{
  "vocab_size": 31123,
  "qk_norm": false,
  "bias": "none",
  "parallel_block": false,
  "init_std_qkv": 0.018,
  "init_std_up": 0.018,
  "lr_mult_up": 0.704,
  "beta1": 0.9,
  "final_lr_fraction": 0.0,
  "batch_tokens": 262144
}
MLP neurons of a small language model. Each row is named by its layer, matrix (gate and up: input weights; down: output weights) and neuron, and shows model dimensions 304-431. Each number is 128 + 32 x the weight over its row's rms, rounded and kept within 0 to 255. Numbers have three digits each. A neuron's up and down rows have the sign that makes its largest values positive.
After each neuron's rows, "fires in" lists the words (lower case) most often at its 100 highest values on Wikipedia text that the model never trained on.

L2.gate2041:083109124140099187136092105175090106145139145149096105134134143106173137146202136071096126149156078078093141156125071160145154065153169134180161148086177100114119096140131151167117099108160123123100151144087115200139170156160116121124122149142116113134117190137123126191037132187172065093163105162097136148093143069112096177118128189095114119149151125111171106102116159171202098110117
L2.up2041:111111139199127156099102155136153142142092140147137099128162142109143081156124111110164164099163110070130159181088093072204158087138164163114083096138133073102133101149142098160098045112130166104124167170117111142113107127163150127111149124128099152117128100107162136076109170095147130111114125158071168109124075085090082120089110122092164121173088113138131131107142155088187112097141
L2.down2041:118095179099158102143134151155150117085082133125160099095127103149136089140150100121122172092108135148106174196109091063199127109109114099113069117109162159122174086118119132096148114146138094085122154158166083174121208073117156117141135122135114129126145153120110120132119150141106142156163108073143193101152135069150076156109160149095129106100133133161138153120160097116097080166195
fires in: "company", "band", "group", "club", "team", "institution"

L2.gate1890:115145119138092137141129115058138109125164130129083075152137104165149154196115138176115159114142083102138147151146120206180081155107124124163156153136122142154163110139161147140116115119113084166103141093127122157085159164128107119115162088151160126130146146104075113130144101225134173183145118131144185199103105099106144170139087131088146129111169112145163215093144152153191166097089
L2.up1890:138145163128159127160142121116158150130139110168113107099116088082098134182067158101145066144130158155160104087154090106136158118165196100144116115154120115165091146107111146070079067129178143117100102101157128127186148125169130151212130142128109143167117118157157149138103145123117103125109122135188161099114141154098076124130115131143105145126112168164183155127132080108123127193102
L2.down1890:184102170115152127128128158190161170085169155156118121133080111149148121131146106105111158128165104155133145102174145102139164102152125130144151135133159103125118146148118136122137131161150196099145109122157062130172178115171097184143134118126128117152130134134151120123174162101129099122095101140187111101125146126090101147134148088138100196117144178135208156129157159122091154207154
fires in: "school", "team", "group", "of", "college", "schoolcraft"

L7.gate552:165070081137084093109099128201109119169111155099112163131140100122152084098126141093138127137137104147121155115173177093136190173131109052109127190129087142102153069103100188138086118120135091155060130126142138164156171124111171151149142212143128141106123051132128101105101172132138084123112173123146173122155151144196123116138080078075137160094168142116128162139140134077118097119130
L7.up552:082125114159062121100110118103153097111110156100142186151119118126181135109128157154085148137110130122113165117155137127116111149149102114086157163138152128138164138071081137103070112124162080118089121077125136090108150150118155110085105148119182124134106100188151098101099164106121127171172181118151174129130120125105092155112155138068115147095152121132160164165142125166167144143156
L7.down552:133153165169082124114102136126141146117155173118165136164182130156112121107094195086091175127067088135114197106115115143121114087160130078077167157168101194081113149134150124100133108105132101159153193134123206117103131180152097134128084130168125122124111144126137083128203172121164105083131129140132084148133095131171167088144110123083130136117145138108107147120132162129151168100124
fires in: "the", "s", "and"

L2.gate1059:097113046124123134163133183112136064172122142111148101146097156118129175094152111119147123154159115123139137139126092158107098157130129159102116137134116148114099141145066126058089112104131145071135088087138131122107125103149137067132041030100074130135124163127150093129102196184116112127147126175159094168188122125177142140168163099106110147090141068152166127123162097183145072176143
L2.up1059:151144140089178101132209115140081110101111110178130098097142083122173110121132148142040147163123164116155127110197104072100110129143169158104120132142120130108134200143125149125128106159140128069151124129153090149112067099128132071091101126099095076117140101124115090068142197153119142103170094169079170155181166152181107134137113122100140152128063190142108103178187167177151136163134
L2.down1059:101102063070123187112101068155135093129130160107149077118149151094153112136059121161146213080153125132139171142119117157173113122101097108138134185127178118098134112128108104132183108139084108179159171128111211096151170153084154133159081108067165149155147117161150160144056115160140172175112164165096112157148122105174112167106126105138118135151163015067147124070137103122090163112129
fires in: "and", "the", "by"

L7.gate191:127026082128100136088134117111091101170125100157047113110154126145147116157107168122148142117141180118115130108130110123178139122151138082105186143163179101112122182089123120157074176119123132111075142087093063102139172134121101100144120078156193179143132140063138144118160126069084166119167116145087135101112049075083149165130128082088220132119138119134087096104158148153165034089148
L7.up191:096070155171189082143127119065142136130094137130177151068156113106139100069116052134141075168143105119122154163016150146171124142162152127164096080142130142136131190150119149139184136148100166146151159109127086120132136133107107115124135152120147117135157151151170126062108153141112116169123133103098200130150112147106032143050119112089161133119161135158161093146130159167143129145148
L7.down191:124046126117174186162121071163104156190117111113065132130202139101140146144150108178079195147128097187182181096121127142144088143160117153169096035163183081094139161173134141155122141102102132123172091088109098168157122130122152131104162134138142161116139139146078097144121142089108079136087096141114198130113141085099076098093134177147104155119117131166094204071116202105140143171167
fires in: "a"

L7.gate1539:146113183137104137170094155201074133111105131185160086112183183148118193144142176145062091176168156123062113043176116128146114178111146159084118090136116197145147191131065103170135100144137143157089107089187177094072147108143170089117144150197118141138144116121120132173116194171206144140158160189126144135124140149109123133156128092156132196107166114166149099139145187124083146128153
L7.up1539:110135082075122145168142147150152129095161118113159122132168179170139061147120146165151111168123103106132139124161131099125135201161154120131137150099195189185192142118140088101105104169114125108139153098098168154168123123102115088140159072201126115137147115146132099083120172176157154106142123173163151131133132095109165164114136136119123109189099123120105115129101121140089203151118
L7.down1539:183173168132093094097057094207126101146151114139124157085110139026100177129163108112093136169074073101129142102136054091162102145105131101081196132107132123093107097160183190134185129118185135137152125093095068114131121162168130079101129174170074122099129110079169115221137165205178121134140137168145131133196192127167166135118138149091125122072113194111091135182151132126118153145181
fires in: "s", "his", "their", "first", "whose", "her"

L7.gate117:152133122094088100121102163134136079130076162100121099090166108143066106166145117135134073136130125163077106171143118138161158126146117191111100143141134101126086164090141128149114112162098152154106031093134144077132198151122139104091208120122166138083101073147111101110108173188168125123138098124139084147105206162133111177103106171119061131164118116146142117115171109121148150102160
L7.up117:122124158131111142160124133088143118149163148128093144145144148180110145126119110140144140145081082139092133132095115139089132145136192142137148117144106071158106138155133181143142086102161102131145091184053086106181164154145164123107145093123034074150196130128148087123116121146201124145146148148114128148157152139153118129155128131169193077183122129149186129123172141164118126163144
L7.down117:134159125118160187154136172162124149153123121199162108171150139167139134172159174073131119197102117120068161097147172139117171098131123128127180119113129108136145122130153145159088096119149108084163190169070117153122124189091170207151136131135106082138188098117126153059149086106099145172096115127147170185130111106171160141100097108128199118064148129108142032092131127102116117161145
fires in: "the", "in"

L7.gate226:189090155095128137123123123152183150136115175141183139147140142094140141121140147079137053069127101133096159072140129109161173141192142046115152091116159144088203107084137149189122101103157111158144160090092134168189128151140159139182141093105079114101168101136155139085162136120133129112146124162100103164199027119158168161086088115107075140153096034061141131130169103107174128133096
L7.up226:152136159158127131197146127224163109103077158156194123133171157145159124116162192140123099174158112108115145126076135130154122131147086192185133070143154153152140135109125136167122175131134159182152076082153136183172122118158119102204163095141127104100146036057117158110125114108106147088079108138144156102171148160058126137143154128146132173108054110088172103133182093103131111204094
L7.down226:102151164109152150128108135140136160111117139085122149102150144077079092108130135089064140102112078080124082135166158106099145087161116054133079131108161101105113068136155193162162114149123178141171108103154131116145114070140118166179096077139148117118075131098094151174085165168167140138103156106135157145144149111036140083109131104160136130107127109108107124099135124156109146125136
fires in: "of", "the", "and", "his", "their"

L7.gate223:129123141134080112064078095146119171154126057168069104108142190099131150090125073085159125100134131091154056117156178099124087095168162139140143139135141131158102137172083095192144114139122084214145145104115096115158151109080127067128157148110136136142170085079107081086147157141150081169118138163132126118133131134128143146122130093166186069147124167116093124148136122154158149154136
L7.up223:138056133114058092143159163157114110080189139093095156124080111104159156119167159062077178114099125058138026079173169109166118204175149127100136104085147079097129150057085156150117109130145070151154131095100165090137107118149116098116102195126081094109121136135141131104144113121117146157125153179124112159138142090110136151078104098120107118117164130093101117117124127186079098133125
L7.down223:172133115085118141133102176195199140085177126139067125094184127051116146109135147118087128148069120071110086134100122103110083169099135054088127167121175147195040126078089144091175115135171169113111146092082143111138083166126078148128084173076037138147075139123107087132190140175134127131128185108150115115138148031140152110152106125103143102142123163099093110102165079163136168116167
fires in: "the", "their", "his", "a", "no"

L7.gate826:108135145127088158098141108130140086135154149101078088126147066128083092125140088111198121166084177172111125130074129076068122138169151080120172147083103074126129136104089111125121128073132117106154125126153048110130171152145124146135074119150064163064112166055121108051146122115217152120117101059082188159089120176124101131154112123124095103182090140129171108094121151112178121114083
L7.up826:091130170108175122142128151143125084138183141107102073073115134114111085131158149138125163122141155153110124181116176083149149158135123055125161092145114140103102178056161143171147100161147140150138109093106096127107110160125134108125133117088102078106074147066100145096094158126077130145141055103159169058116120141115156117157118094196046080163087115140135170162156137136145159134141
L7.down826:125089131130105107149136130105177122132129138099110137126074110187142099158123154138129168130110118160172128170127100083103082135133104075095129173158127145140160164018118166106166101126083122138134128121119183141076117123106184092155122126137106159116060089081099095118117140120141052068143094196147128124128116083094106129154161138139073138119201107119116165059164139165142104086176
fires in: "the", "in", "a", "for", "while", "his"

L7.gate1762:204129083161152105158070081112074140171109114188153116117208138131075066153125141085118108115156089110078122134102104085083117136206171058100136129148158120046129112121083220074088095117084176105158152114155146119157113080133169116156090115097112139132144178132174156097140137092064124145091121121072127117062146184153118099094121115131158131157096158183087094129115137164162115148175
L7.up1762:152155083181064055188099164102123139203128106170165132137115155135132115135144095060139129090125128107124092117156119070166148175167162153106093140145133130125119120127097212132132142176031197130169175135145128061117105185123168074133084132069103117128128175158148145145081126167120082185075113079164137179135169149100105149150134090108117103114138138114181118049112130146128101098111
L7.down1762:120160121147180099047063126113103147112138150171097134112140134145087142058092122124111123132119110112154126074083126154084091111143151065131119159093103106188148154087144099178132165141170106075148122081158178133035135139135136118111202091156189137139122126123108164127172140110141106104152126151091181111113097186142121128094101162092148150124120170131148135089148086115120150166148
fires in: "the", "of", "u", "and"

L7.gate800:152176235118144088143130153159108197108137135103088115116129113133108102090195150169092065044101132147124088063182043116107162193143133134123159173156174178189061177089139093193180127146088103115140110128118082108111115091180132132162163153199149138110071127145135133137086133135103128058135055185104134126177144119112097138034109142115093146090135101131093104165158114133130149121078
L7.up800:171171106095125105144089139164129194121110089163096097116147077086100119129077179191161196152170136135125075089190048121120171111181112181112123094144118146132113099122100101172101103129112174088159141126155090104107115113123166144132120074106158124147126135169122130129181161156110144131148115167063111165115135150113120107146137106081125119174142171075124103111145154125056070101153
L7.down800:093094117164098134164124109111078109086144114128175180120145132101135165095100085074139167200142166145108112139101098050144178129117141138092135075084141147159138116123139169098178055161144140181187194140172083117136096166194103110189171132185120146120105126137170124098135163156130051174055101144123093100110180118123128096159122092130153152157072121210181149149076183107144161083173
fires in: "first", "former", "new", "current", "s"

L7.gate1242:122151153155131170112135136130106076055099070118125087126136089134143132158127142131130158117071180154160148114168081092132169119163121134119149170054126157133066152151110142157110144128096110117100105122146097153150122148097165091110108113135172147149139151135116176102124145148186048141128126157091120104128099108191124133113132139086140125106111108144075091153098098161144053069160
L7.up1242:152115084135122144082158090113080161087099126146149123150118042089074085119150130130147227135186140169104160080107126067068105140122097147152143062101185185093059124114134129120094060119136091201070109088137128198122114118167201139088163132117134081030124128131139085122032138154172140126148175154146087112212199083117131140126114133099118135153147127120174102221117086163123117097165
L7.down1242:094080139058123138123125148201081061139119150119118114082136171090148120173113106131081138105177114138095127129076087033097108096101138151076145172149145162137199099135193173140156051199092152160131071093152103122197144168096160122049187118154140138160146080135152143084079149117148130059096079105117065123202132099165121112122146124125128094079115082142118119113131129113178143066114
fires in: "the", "a", "of", "founded"

L7.gate1464:108135099125136085111113164058114109136137136110159125090155114150143135152166134091142111132066161124062079122148099120159143112108115172161142054154100168114122165138129175122114152089159173106091090139097094159129176121087120140116129052116134215157181107149079125095172041110185094155150083151103094156116157134097126069087140150150179101112118104168185113126150139163102087143107
L7.up1464:095146167092111128117183098130108101155115074153095099143106067098139126135109120122196131172176131140119085106103148153166106104147159133140198137146114120131127151107155146133116156119139170099075211114131095121112097168067160105145157119133135157150140114169116133113153110077116151168150115051161143088100105150158114139105097102162116170167161165135155047156143159084165184169154
L7.down1464:126101045045116170126145128140089094222138157093166159141079124162125131126114125095156145141149097145127156117112139061134124180111092151111095121112178134120109112100113216133129075146149149164133076150078110111139141171114165141117161106104122135142102169149086082106144178159111075026167076088132099118148107139144072144121167098153100130106123129198102179112117131128087089113114
fires in: "the", "a"

L7.gate995:128129109085142099173103181185105101191088115145169090104112099108067169175179111161170119116142197160145134115141170101135191161156136183032152145122084145160173147073110163131109094147075145130155136100091122155139135112139141140131088170140078107155148092131177129106166141144141151140173126148121099099133071149133172112148129089135156078119136142114168146125139142138140097074150
L7.up995:173178156159128099136144133164120147139123140117153101177158156109125063138172112095111131098135145086133139096085086120107096185129099170109137111065135157157126080145154131118122143133153135175108079096118129020159117103168129140114136125148057148167133189119175140098077125147077084167115228080143118150132102132122111132119091126133098108122112145130133103118152156086157098123136
L7.down995:095129123105159086106129150101158187121179175143143055121111120097136141113158195098092191053111172073115120164130135134179091107113108098087091197101074072157061121168128108121162143111150166109141195119139108081133126206110128157127113110106103107136134124138114141133145103073169128154105140142104180134118076099145134068138123123149176127127134056113149103175128137190064148137139
fires in: "and", "then", "but"